MLP neurons of a small language model. Each row is named by its layer, matrix (gate and up: input weights) and neuron, and shows model dimensions 357-484. Each number is 500 + 50 x the weight over its row's rms, rounded and kept within 0 to 999. Numbers have three digits each. A neuron's up and down rows have the sign that makes its largest values positive.
A block is one neuron, or neurons of one layer that tend to fire together. After each block is what it responds to, as a language model described it from the Wikipedia text at the highest values.

L2.gate655:509496419481499453580452437452442516493472580525470466501486513543482567562615491449479520523525536560513452389521607419449450467437470476512476543503538468527556469502428562595492400517419537502570462522506557455527558563518551415428402568531584452545526446465481428486495479547532519476501416436514454587502498465412477465484459534550489548436624504490491451543507413412398496428441
L2.up655:517433505567508533445475564451525519436526437537410528486377430476470538552581474537522496581462493549424526496485525522533483490545489444602491457503442560629494436576536562482507456553606453511542539488469499513621450441530540382422522454462538537592508565481525533499429536532535556454511531437462420449511522507538463556490481516488464525484538433497544492442499498483462460416556
Responds to: Country and place names. Names of countries, states and cities, plus nationality adjectives, mostly in lists or after commas, such as Denmark, Finland, Kentucky, German, Swedish.

L2.gate37:436442537488481480540520502530475508518591496474533566460474522466459474446471482485436513446422457545548506439418450451516445450568493414528440436490442459514581631549504555504567505492439472424494390416472475506568488521404489515513537486471539562490500536461498547558504494543553418528569571492410497484470564558504444476489504535544455568508438471491549486491448618431478459482445
L2.up37:468428578467545612552452582490586469454454415496495447480498490395483497597472508451523547527583434394641473481500507490474591498579491508541538531517421504518443500480434470550552492583466436472392555516576600513424554484462408453556527587563480462444592574468458537567484489474489554387552537536457593459425477431446436451457432476460483538499577455505501487509484489528583428474417
Responds to: Numbers in tables. Mostly small integers in tables, stat rows and dates, often after a pipe or semicolon (Southampton: 11; born 11 July; 3rd Brigade), plus scattered unrelated words (reference, contains, inscription).

L8.gate404:569504396426502409522471442465485465501630449548438496462442499437484505467469625487412423421573408487458459498458571419557442386440445513619454403448505514594459529549554449472502478470550449433433397473476434520464527483415463446483439458463526512451391470539423518568413490630484464466507631548393477581485547529435480530497513469435594506467492524568493501437530574397507577469495
L8.up404:544513501473501491596542485488525436484596385586414488519462531506448576451501494530398435582550434449532524510437490484511492420370500526555516533535465566589554485538471539442545498488517498508422520494562439483414510547547517422523457478497562499369456535482543487496504557604457530526537634494475510599539482499447529554441523499381544535491446536591441445438515542436497519507539
L8.gate545:554519493581543546568509453543512504566525472439518554544487477451468595566461567532527504534491502531514512469400474532418508479592507491608403441521578517403606583461563525504517440494470394552551426447449481525495483518570432436449583560512540618433565479480496569522471459465560516400579441556460461481567515587465406448506416537595523497390446521562548580520590560471587587498590
L8.up545:521558461524468474515471534565501514535607583492539520529506561443490550546489373516517577541459511418506462391511521474501535494505545430534405477488461505478512544475500557526528506581475566521631469576555514516469552424466568486499530601508446528481485555462413527416519550464509525471478569505546514451459523524528530626556619498540509443581530542512521414357449447488494481494429
L8.gate553:571506518591501511534361437585534539388549516539480434484454408492450490447535518511551492489461524533445542496481575428532533358476496398542453533566503604488551459535484540508481493522539537463417454428355475440427608508463471484459553536502427473559582454575582618492528467524504561610409519572469465528418557475495592494562455408485498500463491508522557487523593547466472451477467
L8.up553:484455535505455515512511496511539568498531462507507475439458506366498440487489495448494423499518449541492396562534570378602497486517475502588412554454453466540454485503580499484469423534477496566441533410437403418445517534447510549566510465509537503574520455491456508454425479537524559470502507538478418508527538659605572533468470444432580547536560502513544436465420490438440547423492
L8.gate605:527511453528511502487465470530570471483488512413520607402504537435479435579490575460493460454567433483518511483518522568576500478574433563573470446520432478472567518524478418517485430450430471456513476548522447486535613559447531514473435549496529506403526412495439494520504492527547448530518500567506501518412551435523444474447610425488497406588505501479521483430509484410492519501560
L8.up605:500605484495414476488482571531601458539493490464497553412469583399526509541510511479456489488519473510542550423502540472531496419469499459535523437537532454551481482541574458433522486507538458529497456489540528451395547501436497487528447421490583424391547391458473511512467494555464474456503521532462573484467461480445424505549511469518522481461451511507498493570468573406448490601541
L8.gate667:485520458416530565442479473577563471588544449438416511463488457478524532547565552480328463442432437461518491514526463529559450468547468471533575442477517472485530590436476508545595426492484408396457462468495529509576543506486475518502498522495509502480506462485474581471586416541466479477519509391545509548473515464540516475469409515517555462565483512535500603503509498442433452444399
L8.up667:439520541435556571480498541424537479477474519490557587440533465509474546458469517517552510447449352503533514526528447636455528524507547473448510498542397526479461532414569579494471565509524494500504515556547453524536574552518500582508479461558492532508597549499499551472550504396508559465487503428573424463492349473478535419455504507569561547505544503518591500526393471424502571413536
L8.gate680:549513491412526543475469532453562399535480548560405515542524443464465519474426463474432505552555458471571495433391517503461473508563523533496511389497476449523407552483550509509455549571530536447461445519573483484459486519535513476458507423443484433585480497562500442474515427535467445423405472541486542625432458528513484568474503485566469424418399456441458497524454551466328545464456
L8.up680:504574596465509570496576516428477419475535547518441464468562524470511544498451523484521490525493489501485506451449471463415469581460525493522536485495411478481480510551445463553536467535518505508455466512512452552476498591501480533573486473536513441552524467564528471498491456488378493544408576524574476544480502377500556581464574546566453498545497480577590520506455512559468524470477
L8.gate725:504560499504543439554437584468512507422476489485467518531440495567477516536528481350526512510516451457559503497483433510498565492512489468474507494549532463607463531499480473488402497525485512477468432435472501566526554470482527444443567411470512512486523479467515505449535448423491476484509438472530541582466533531492572498527458537619472516430480450609444480570554583478537526503471
L8.up725:569597447527469491452499548418419530497530500473523449472422441510388464529520484514492482578500575439458536486453400530493451522428353477480520517491389429575587447515397490501490473440471528589520485545450486534521512524388544560511523512589502559471458508516562477473459505447470551526491582490511443468455523492443567586407556454549418527444491500509545528450482442503590530413531
L8.gate900:495399435506483502475497467436522484476540506575481503550508528487464540484497456551481485542527532492475509578541489495490416555551512528469436455528462523465535429466546502517548431528492450481543470535488476616445465527547440479541592532459544545455519430463481445566490537475514476518581497477493498448427458587469477461483467551586439557493449474447496426517476529573539440517563
L8.up900:407425451482472522601421535481485566507515599504492536466419530565479489478554465477448549490407489436474448505479585549517512505517474568520477532529562507438465605527577590461464463485548572535472494421475541420535553540464570406455519466491539487553502504505470526531518469563521534543549500388440528511584554453456495483512490372512553405526448519467523548444452505492444564463472
Responds to: Section heading closers. Closing == or === of Wikipedia section headings such as ==Career==, ==History==, == Geography ==, plus occasionally quote-ending punctuation or table cells.

L5.gate104:510489553595587588556487439608478550418468430499486495541386531488453484492505455465532465544519506385440525403459520528466524480573547462454502564473472497477451464434473458493491526489482362454501415472463538407421557498566515472493464552436502566501525399438550467459505437456579426489455517575520524496451487526415444532468507439427534430545512467455511527543497529489410518478537
L5.up104:519403445527540497471492492488519502441525466540564573569502572499407556437455442522575501510511576555418473575526480529603518584432544545510494466543532481444563531554490435496410511522529393577500488571435398499552495428524471464480474455520492595518478448450543370537466493498476518513565583559495452569621506477459477484473538447501507519515493466352560481492463572545535502449514
L5.gate163:420466474459491480495443464514466462481539528504440491472416467538493433510484487581492396568481513520465436387459469454495385543455444557513542532444550538560482477442529522607480430582536527453495447517524565529449464576553532478490470498486547487579513504529537486567576381427617515420539406506443509551560555601461501489446539465575409418495492517463509538531564460476418541455452
L5.up163:473404539551487473447466591525472475474448538456565527423460493581557429513489474469445557506569497498434480518491440571581506530494486424448440538484519506508520358421420401530489569526469435455554561497438505543435510503449430569569516534408512577584477511439542501432440453542493507418476438513515537508516446443469456425490509527552500565493550548503500474539473472624483514501439
L5.gate270:536511529482506492467450554441594512459541570525413539516466460477521425470427494487506449485546475501471498526541509531456597541533558518555519545451532568488405461463480478466574479515509425479459532504487512509499505421512541466453415516500520501613477531507475411496544406592478450525558453457519502453470428436461468421485382535484478497510477467454510529460619446492477513475593
L5.up270:578470507494511455361535479490448534498570480537430450515463573528537507468511456575470510573437502625509539532506523510416506531552472531510539557474554504425482452540501535425471549479548473509437507502504473421491489499554507512514493512483549499453496413523539420439587496504440506586435576602475462525557574506495474434521521447456534476474530402415476491492430611503466545454532
L5.gate403:475541479487575531546491470477515420510502503495582517454342524520457485459519476542340514569577554557513480413468358535513506524620391382577448484447456456584506423549489461573439488505572411468582498524525490601494442529522488480511497511540537489503544526540519483430428567480475455484474475489561495493589490455516479512503496459531589517541479494422531461453489605450464539472440
L5.up403:501411512538602498538447464413472581522619508516471538465499501447495495524561504485514553504460439395515418467513463503444514473485542565575470467504526442527600532477520515514434565509524461537507477431495547480489469414435409536520514554526473536482540461533468525467409540544511581442489596570394550561585481515479546521496551464455545492412498517382580549466491529608534525432463
L5.gate422:505424479447449575491445475544572520529515518569394488528535560597412494468403477485547413581463543491469453455503520444610608363502430523518493529502473439613531426489456461506539470507545469466475458486449478508498521523467404500471517469421512554488483473511503503528527437578503377493598561473478548471556571588451501483480453438541429590468420491545462519489539445496544516389470
L5.up422:482488617455457544477427453560583557490557501541477450521438480606444530444474538520493541581425477467450476443464491550501472415483436428544458467492445510439517520517452485474505578532493475538529494556449518487478478496430484469514519486548427425438516413497449562581564441491488551502540457466503503524459524540407550402502487481472406486459466470485516455505497485542506526375410
L5.gate556:492492539479517471487572475444546534412567461465505590435499425555461484515449473535401588473542442497519495489485478511528543597507554412480457519490582471517460495543552476517463418542503493590521480478479494481455506406467522438560560512491592479549497414481509441439588473549542511580544513555486497549486468428428509473457479444562526411427464556473535538514574480550512499495476
L5.up556:559475525539414498530550524535594560558468575479656496532524505611476444417594500519485426544493528479484497458504449560536470562533467439533494503508435380409454499525454542489551573476491481387468464549599469482494471520535520508454511578546519549549564429552524496439545422526536471497477433544486456467501458514487530447566387455438478483541573475455456444530454503487526480449459
L5.gate612:492445513498413557536517528494452613469563567574506507546478557568511509560444480496470489523496441400496513478465467593506485497533518538518504481491563424502554586524458480516583440495545457492549472506480583538526473538443490513465477478568460482543474544456482515550492382547483436515545518518497477494516569486493505495433472477530447432466532462453566560533447564572483563513553
L5.up612:551460447478520624472502443515460530517530572523505510507459489449493426498449477483451501391430442442569396554600526517583514475479467548520499534503455445510502437455445592555442530471528385475577497463517546469409477620422522545422491530518500550467386510548445505574461495557494393459542568596520564396568504544542429471577530525479538417491438478505429447398450488537477457454536
L5.gate958:496483517464531500499476462623550458499547480488474494419453510467469494451445511474531448418564451416390435538452577492454552492489490544472523446469502570485531505547554421529404516404493413485501509552444498487587575474524508517454514454514482596429579492436519532570515508588584508500518460538522566590465498494532423499495497505548610403574475429460416532489427517387447481532480
L5.up958:423507569577450482441465540447396560495488483541577502514439566573461533533524510524518529562472549486550497630435583532532495526518556539449444509491434468488447419582441470478441464453658468477526506423579578523405515477528533560474530529506492595529495589577524523502485456515518524467476504522540586496481448491426456564476577463414431456445536510417537598461464404527472590552613
Responds to: Numbers in tables. Leading digits of numbers in table cells and statistics, often after a pipe or parenthesis (| 11 |, (3.03), 15.79%), plus range dashes like 6.00 - 8.00.

L5.gate25:611495496546402484515546459486523458533562533504513556450573481483496501464595535505554523545526502525572493555468530557413457437451565490429534514516473478548462500532516576497503523426539500524437380461528547452512538578571429462453458488447604476540439455491443476549447524609491456512525483431503472469532515526502470480503567530559539589564527489487524577438467572545446490574462
L5.up25:598479436612588500501484424409443495446542569502448515576562457542560524503470549521532447564525561514587490583546523502546528544470465496568501621518453519558480540524448521486515560547471577564507434472567444466487576425482518533447542462565523481477471521406440359501482492565474459544565422416519539502415512518457439547479444608577516399499393574475443537562436480576508459434542
L5.gate40:558534466518552485511431488582512513471586550492512502493435496573524509597419451521485401514551452502505453446451508505478540531518443462431446386558473567556428572471477517403382410552541414445498491451492489455464535491551499483403491511476487429496490390448570521513468459507518490579493507519453514611523448505479530546421480481446578470422467444520416510510524490614474487553492
L5.up40:472412530486486542427454552502455500454536397543443451449577491449469492528547501488621567455558516523500531600473473560445471438468520527476569534531491554542487544482459616495539603494457535631492454512508486386503506470577494486490519501443463570601454536496432462533532547472416515452532547504514437471407473453455468438544383478429490506515401546491505544465479562533463510497499
L5.gate412:554396524412516484430503527590539492438461481590465568544488519446485477492535481547594498496517493519452416416560551498449483529556571543474537533469443595499468523558595569509525498421519411503461430398478545412430411589590541542509473536511532480581451560436496499513484490597585428525579511581576457473500591405468509534483532531536377550445446546482555506498500436511515498563448
L5.up412:586378545613453555432570485589426462564403576515474512409484568570557590447511501486520596484469558523438438571452506477562481520412451510444451534442438450445459531551426469493529516547375419481534500407474527493470381525477423408542551509489474585501384508467503534456445397467453542563504463530354441474562438545504571525491550468506536544502495548518497514492501522418483457500554
L5.gate551:536391533548492577512450472546584508493494497470483558506387551504488578642486486480464477404542499542494507535481457522514505457509489538439522481545498561513533545558445562549489521430549517500500466416448462493480559480524492532468523452410562500597502509570434561575471510565504416469550496411516486418463521494466453479395411575465473540516514482503473576445499466574497450330562
L5.up551:470498540547511620370427491446409402447567534516470423540524540548516491561534447559542438432555547450484463566420482541436517596503568454511532456461423514532567533559535522442467457529462496536415533460450420444400448461502420530460509452490499564555404524520539516515545442467487430503490485506513504486608514556452423553580438586513459568584411485486422591415494525523490549500484
L5.gate681:561542592549498449525471521576539522513531477511477515478432583444395558631595528478504532553496489456442408502537500527486450454553572555458523502541595557527485458485457534422453579483545508452473416510455551398532483445494451524498540482424584495569425565481572491512491514551541471452548439549453506422532501476520474537524463493466472479493467528506460523466517442466539564496501
L5.up681:447493557493527476466472496600456416413527441557542430490443500425530506490452556478549483495457511500427491488531500583509475509518539540378615477476512614507440499514484459493484573443535533507521485546474507502540458515581420581509494471505522535551541541502526431536460476544481522485508541520507457463408499552490545458543390465491465374579624470562441489495510516527591543497522
L5.gate691:547493535556523484488405479562505525462538517492518493496506457415549530549495450433626483476475369468501459429459567432513453544430540465621483474491532544533509601587494555460439561540455461533469486508472428452466530569483509547528464462465525366501537552534529408462465503503474489626520523531477478446483611533499547504458551519457483540410382423534532489483565400469598471515482
L5.up691:434553561492531469520369532517498497575617421517489570565468537416515555611362456544517477485461459464448583457506612576549528557526518454490549540554473590570587429565535545532512469442484560521512527491401480483557444455534480467475495513490568501488515491468511482538496502532534463507447517593502532488483512527443546481471467590464569464490457439483454523511397482569538491453491
L5.gate936:505465473521505570456432495526530527484552478555473543442499556597529510469522426540415387487519446510551458536403527503501553424539446473494513504531546468543430532433526585449538451511527505489533440536422434524588630554557456535485509459591475555537497415568440620528501503567520465494440497493532545427563504570496482479533403538496420443538580495542514659566468446544465510513546
L5.up936:438497414579452414502483529610542508454492494456480500450532424513531554524394615479444617550423474600496524523513496503433509551492530468571404524524488550480557618501537579491477491565572537451569471547613442577472475525526474487464448466524581485474544505560514497457491526470549512476424512527444556514469556405488525494524508530438541476493465457554485538542502482514477547519504
L5.gate976:445442502525522438567466496508550515559446541471555530461536555432547543521562486485435555585561478523503493530484468553592510531565506469508498536572493471480471407529444514415596456489521536449529519445443480406483490442465428514455468439469551525503517537470524456576493465608528508482574516531525491456538481490510547505504487500519477536524497500463569560493541533511543551594502
L5.up976:594541460479486566558493482520407611481589486438451566438407493571510489532532446503504461591509575460581530555470521565439477485468521443509576526477498538469456502553506599564442518483432548591434453487485482444506438459588421489474561555506520451462536478450457496494550589517445516441500453532565475468494501486417444489422485574505460466429453436455415518500439514419422446514531
Responds to: Statistical boilerplate connectors. Function words, punctuation and table pipes right after a number or percentage in census demographics and data tables, e.g. "% of", "% male", "| Native American |".

L2.gate574:417514475514480383505495517556502510554640505578560483412421548480475435515499477468547402485502452566560464527477530575548500451540549508490567445604505390522434594488459550539547483538513550504530515410442449545523533563500510478405521415510435449593595492490542492526478439494548430495482470512546470521533562585374569422501418615410514548468462498541462568531453437497511586401461
L2.up574:533583499545503516453556599528482493503452410520505468527501482472568654462428466535543519470557563608483477449504472477419563532428546525561543460482514455503520490496572532490428455465534466519452517521410462475461476574510455441494551455608480517464485486539514440581405522496500480567452419496557544563477504439456488589503516498536469485537516514495487473559414452556525482555546
Responds to: Census, vote and match tokens. Tokens in demographic and election tables (Native American, Informal votes, thousands commas in counts like 18,932), plus "against" before opponents and heading ends like ===.

L8.gate229:461417506566527546501455434551501472476505515542440549557527536500530550486551480487631469424534516487590408555517438364530505558434504496561449488521600550575541567430501464523446532511462357430525440495541524562420466449482485518445516570528578570546448452505535644458510519533501491472597527502490572615564538458494529498543557489520475565550374445559407570553592525512437543487531
L8.up229:567539473522454472473479557510486538510548495530468532424491415530490387397500563511519525482504543529429513541581444408523555478571541493631473478526517569410489455464516516559467513521514425454480526556551628514546539525509542506483524573533505505432497487514499468491458557502495472589553460507368546517481500566587534575510527508434468446446477565486463433483510559459430515529491
L8.gate235:497482563523427588452434471591579439455532520589577477435460542405466489569547489474499521477461484473548463536531548521487541508479500531511387551501469464464452513475486446564507452447430514561442501562503560545527450456383681521579476472454416536508512468513419574454441418570530420438517518527528505538491460479458423475562439497523501483469476598586486505384556440449420462493560
L8.up235:550552462420528528510454563517544545433468531569514448432568564542529525470465530547507481530398515419544496558525552478437462539485523416512501534503525499461590512590464459444523496421556466558431505511550541492560488576502499566492420439453452483445467491470405468544412473574512546528574525557459425587527481565582365587517538568470389506466393528424503555394453467451494504486455
L8.gate242:473538538553434496517416413578506438497516422411509368508441449540489532458526479519420403547443370495478506404487502526533564469541481425478454487454511520524550398515443496563532497486495415506476463402412544472514543555582536486412536513427497594445418493473448491460424452515497465577527505511509592504505530384490539496531520375488437551456518449590566543486508559511489572451466
L8.up242:564511468595564519449472573441469514437453453612530489499505522598488526453530541546427534487557607529536539508503531501514403528492563466446534464504513431498492400512449537455475532517500410493416539558528407483459447430479540605521412525478579474541459532470540539503495531587582414440495604551450416479553556479518496498422519477502438413407444456484514576485525541460559548516552
L8.gate297:533570402512543456580440524542549609570499433544546441570436498414484505471474496409562447549505544490477524406446462372482476425591397554502514464462486468542477451545449542505454542464522438440463515492534542427466543540517564543549356477440493430486500536529552518375501526475537520491582470592436469561490552516500488418556506437476521528444581450375559467475465439454443582484497
L8.up297:500430509442494405546443474487543586516597438547605483528487465495472414522419445469436485543512541495546541492443556459510500547505545559483508591431485537429438551539553415553525548544570564499526464495444423465440527432397445549505495492561442515531465470549533476500478441481518430419520572512562430510504517401459409461534458487500586557461513504512464453500515499411546543477457
L8.gate455:370590561564462410524479510405531460491545474521543488428459475470402505483460459516617459542440439489529523519435588446487503430432460504544484430459497500553495434523580438479565476500525425462564427476492502457513507530465493435493471491428446546500525540441514525469473460545490402477529553584404480413528584568484450430471425471488515484463452460541484549517430469544533535472464
L8.up455:422513512517501388542499576543519447558572446569498477493520484466510475504392503573512466493455443540480457519464522508421534417583445504452448442476445562472469520442585480506501525563490561482420513519438485483399437490397496569522479555510428471431533533549572474498437601491505552602467546469488417507555430546581416523451473541506514434441459499473476480483447487448495521580473
L8.gate549:545514497481445616490424564489467473477589438569503432438381479570543477513441496511610524467592471517469381505424514439601565469425518548468500435467507450481455575543533510518512503532458425486439456508473430513549491415582524420554504600513462571490564465482511522493463528580598468443556474462532544447443513469447474499541455499499447515445399498483465507444543595496400599553506
L8.up549:467581578476423570493463535514544529491548480529451449479468474359476449558468577521547516481513452493449459458529533484627494492511484442535521478449551502484510470505477401516475502491586400516527561492471503516494623487489581444576552414483527500516527507436489532496509475503485463610426488411410446546508526414556472476546485523527463475470583534567496454458485474483470505576525
L8.gate815:462475480520488431484468551463536525462517502464554501478509455439524560509492427500549470518481444448485514505537471543452515507511479588579477508499562423477428567487520430467469496620466374490423400490560499450515602450555494460395568536455527547467563452523522522458438417515530539454560450540550548528537465527475549420440522507568503452422492462505547418505516535511475537475558
L8.up815:464584512498606603535376536512475508392498567418425504547565455527515603420444552488497547631409488511520524509509509536516545535571460469617560564498511489535480483442547427453460538474556464503467484552486458448463419489554632454490499507510433502563520570404564531485502459508463590517587566388496404453490498465442436475528504492543535527494458527515612475583399494459593450507560
L8.gate915:511573430504411598463472506489419545479530536510482512474545542552503546454470471504547539550556491551474455378466540444496590444534522454518587471554533493492475532471597537537489527434516422493568423423507537460455568448470488460457552465540471524553467481468517482478408514489591437557512517380572515493484518479510527520531504489466515447470504532442490603520515443483512550553503
L8.up915:449540445483525440538415564480513445479545420490473464527479538596536583404544589519539509457476480505513513508531537408563479470548463413521571486508515493497489406464509441450529466519518395487579448479537474473415470440493447497460560495520557432456595489454424559451433495449526424530566565545441452470474489460478481401473529498471493463467493544450522583624473506476428511481459
Responds to: Leading digits in statistics. First digit of a number in tables and census text, usually before a thousands comma or decimal point, as in 5,931 votes, 6.5%, 5.4 cm.

L5.gate35:465465504508528587500479540464607418543451500404412490531370534505573502456460513422431438503502470491461477429467508437520534430590444491402514377477441531460528511478482563436512398554476519513468460299465536533466597521521526501455525400572467485361526455489417537558551506574538459534581551471575420552459579474558471479528566469521481501525424589482492502480548484525516490508448
L5.up35:549475582516454526563580471443476471445584560508545447526459502510498475455450506452525506492511486422501509511528514566456461412444527540435480416549542448517533507537513436558512538532505477536498441505468496525484474590480460529482424467429576545437544528566525488410411500452505474434416523566475538537506420547490467422460492479481548518487447447476435417451511606480382527437480
L5.gate235:508516475400483494460490556563467537554446479558373593509403424509435566453476506524467398467526506486468462480491460417557501538489416487470562494459502427490462591533474498473503512509446432479462490495410492462546457525496540501486455464560467534553468470520527520542496481538493542510528543545458455511567521575539583493505467526500472454445372510457455503470523526448503543543601
L5.up235:397520476404442528474492571543562491432425535587396507466523469509503413577442529539509507455474482497375417505494521497569502489503513517524416433515508543618496482600459496539506477424569486477540487540435550622541504480472525564458560530498421490603540384487455569501465588449573479416492597492501542512565462476495455551514540421570459452547475500528496500527393501571535468501471
L5.gate329:531377469572408462562571446497498617412536627587521586509541501564442458433474469422420459531506515511560447463464468498551530401548520508591459569529466489504423475534527573519495504450566572567543495449557536536525561516556502485516570514478485507545501513446468599490494467524572552476505579519445571518448520514527511472511441498496619558483535457498538457510486484537440463503532
L5.up329:468342519483539464602535512505568493497501589489419523540473437479403515536534466496515453557544510531526606550478414434420501510536463564471491558578574544493392497464522547539510514532426484438464507588447452550501477487551563481467450590550550461512467480506484535520468438504529549431510536489483489557500449454427511495435485487554372527424524470565496461512591499490520559378584
L5.gate405:478607558518515538532462515603621436564421515399431522415451498481492472568453493497453483458482455448447380472483479593528539434515531498541490461574408537464432465417480507475575471484521511586492511467433527518402520536505527475390589529445595409550535392428510531465561437490501516519522505465530530572397552505512507539510563499481602416538429489486513451469506529482462496492409
L5.up405:575448555497445545504526420516426531486494450545422518603436564502524535489497491498574519572478466555431446586538534475522479436512540624510596493475550487435601519422463429560477450482553447411496383507527609564509484546556475541434445510493421585438457585477438497467542566471480427512495534558439504524488455548461488455563536466516515570512566577475448454560541555401473523474450
L5.gate557:514347504514511474456492413591581519514471518498554576462501478509527498508583501542522562538547554546519462553471483496460473509483555587520466469564515515547489544465420470480544594453612519450490545515533548562500504544532409435520476516497436539574532534462421617460534443511521578396465449554555457494533490556477541438532412545558515531443569519555503516526531567488444567457491
L5.up557:504562501496557506484496430551424551455495469552556522438540537431469585485546497483535562514586530540435439503499478584499526585444562528586520447519535545608521479490513536470475581452476514516461530447436498434576479505434514505604481510525518601480532487450530524477465502551496603509509436567636472483511454438535515494589433461491504567466549529496528546527495543451575492545520
L5.gate627:558551496502438453453558479467500445532482553590574570474511463557427527467461457534522420545498524521513540514511437451522453464484420486552475508488510546543516477428537499569451509466437506505606452497525582495589530564539535398426524543603447508525528610463483462408459506493566508594514437447448551467481531498449542453510511521578514470536433585486506594549424435490375473414456
L5.up627:594541479569505514471512463420404458542503494525430490592504499505382539535556463417587456543435578450489482431538514503491370454412494494581554544462594642563518487499570446564508480519496524442546496543501499526562486554595470353477505455485481394448549561509503551427454575433585612530465493508419561458477503504558555465528385492490577472447536522491487432499499488511543484414638
L5.gate784:587514455597457509452554496471529528507438462512428451475337442513459509453481497477481496579507400574467454416440623448440489413468581565518491544542540591477537537521515498451501491506489467510481399507511513446514517608581535408403475444442512438535511479529454556466554428570638539427486543539530393409482563535426456450540482534539590502452494518516421418545574507512481477463544
L5.up784:515451481548584470422506552511489474434570463563509532521464425555536497451547563524539570550493521546585482570508479456554535494544453481511565517439537561526482496444545522531476525495477525484542442514552497540489515581512427564472454499576456540594560498550492565436463563506551531526492495461516548516536427453450444590528506626501359564503453498491438542520436432401377537530535
L5.gate990:572427573531520474554491409515548553529499522539432468546381547467532423520505515463522520448528482446493434544466525541562461441568563518564475406551622466561573496481475454554532535531534476417573513473425484556517573610555572398424518559484495518533523510577372555421506486524535494455522512491475549515515497540500545451509477535546577451524533562570543423414515463553423557428527
L5.up990:408553459461576525498501552420538517504519667500512521540482451491445587502488509471462524525525444400491599417509548464514471445535537566484436441501446512431467504507478547467475433500594450519424512512577437499428494519402412545557468452627584429405549546542474440567536477485515504509528475537532472512522479476472432552515492454463466515393505507450530479545563516449549512507558
Responds to: Wiki heading closing markers. Closing == or === at the end of Wikipedia section headings (e.g. ==History==, ===Singles===), plus occasional country names ending a location phrase (Finland, United States).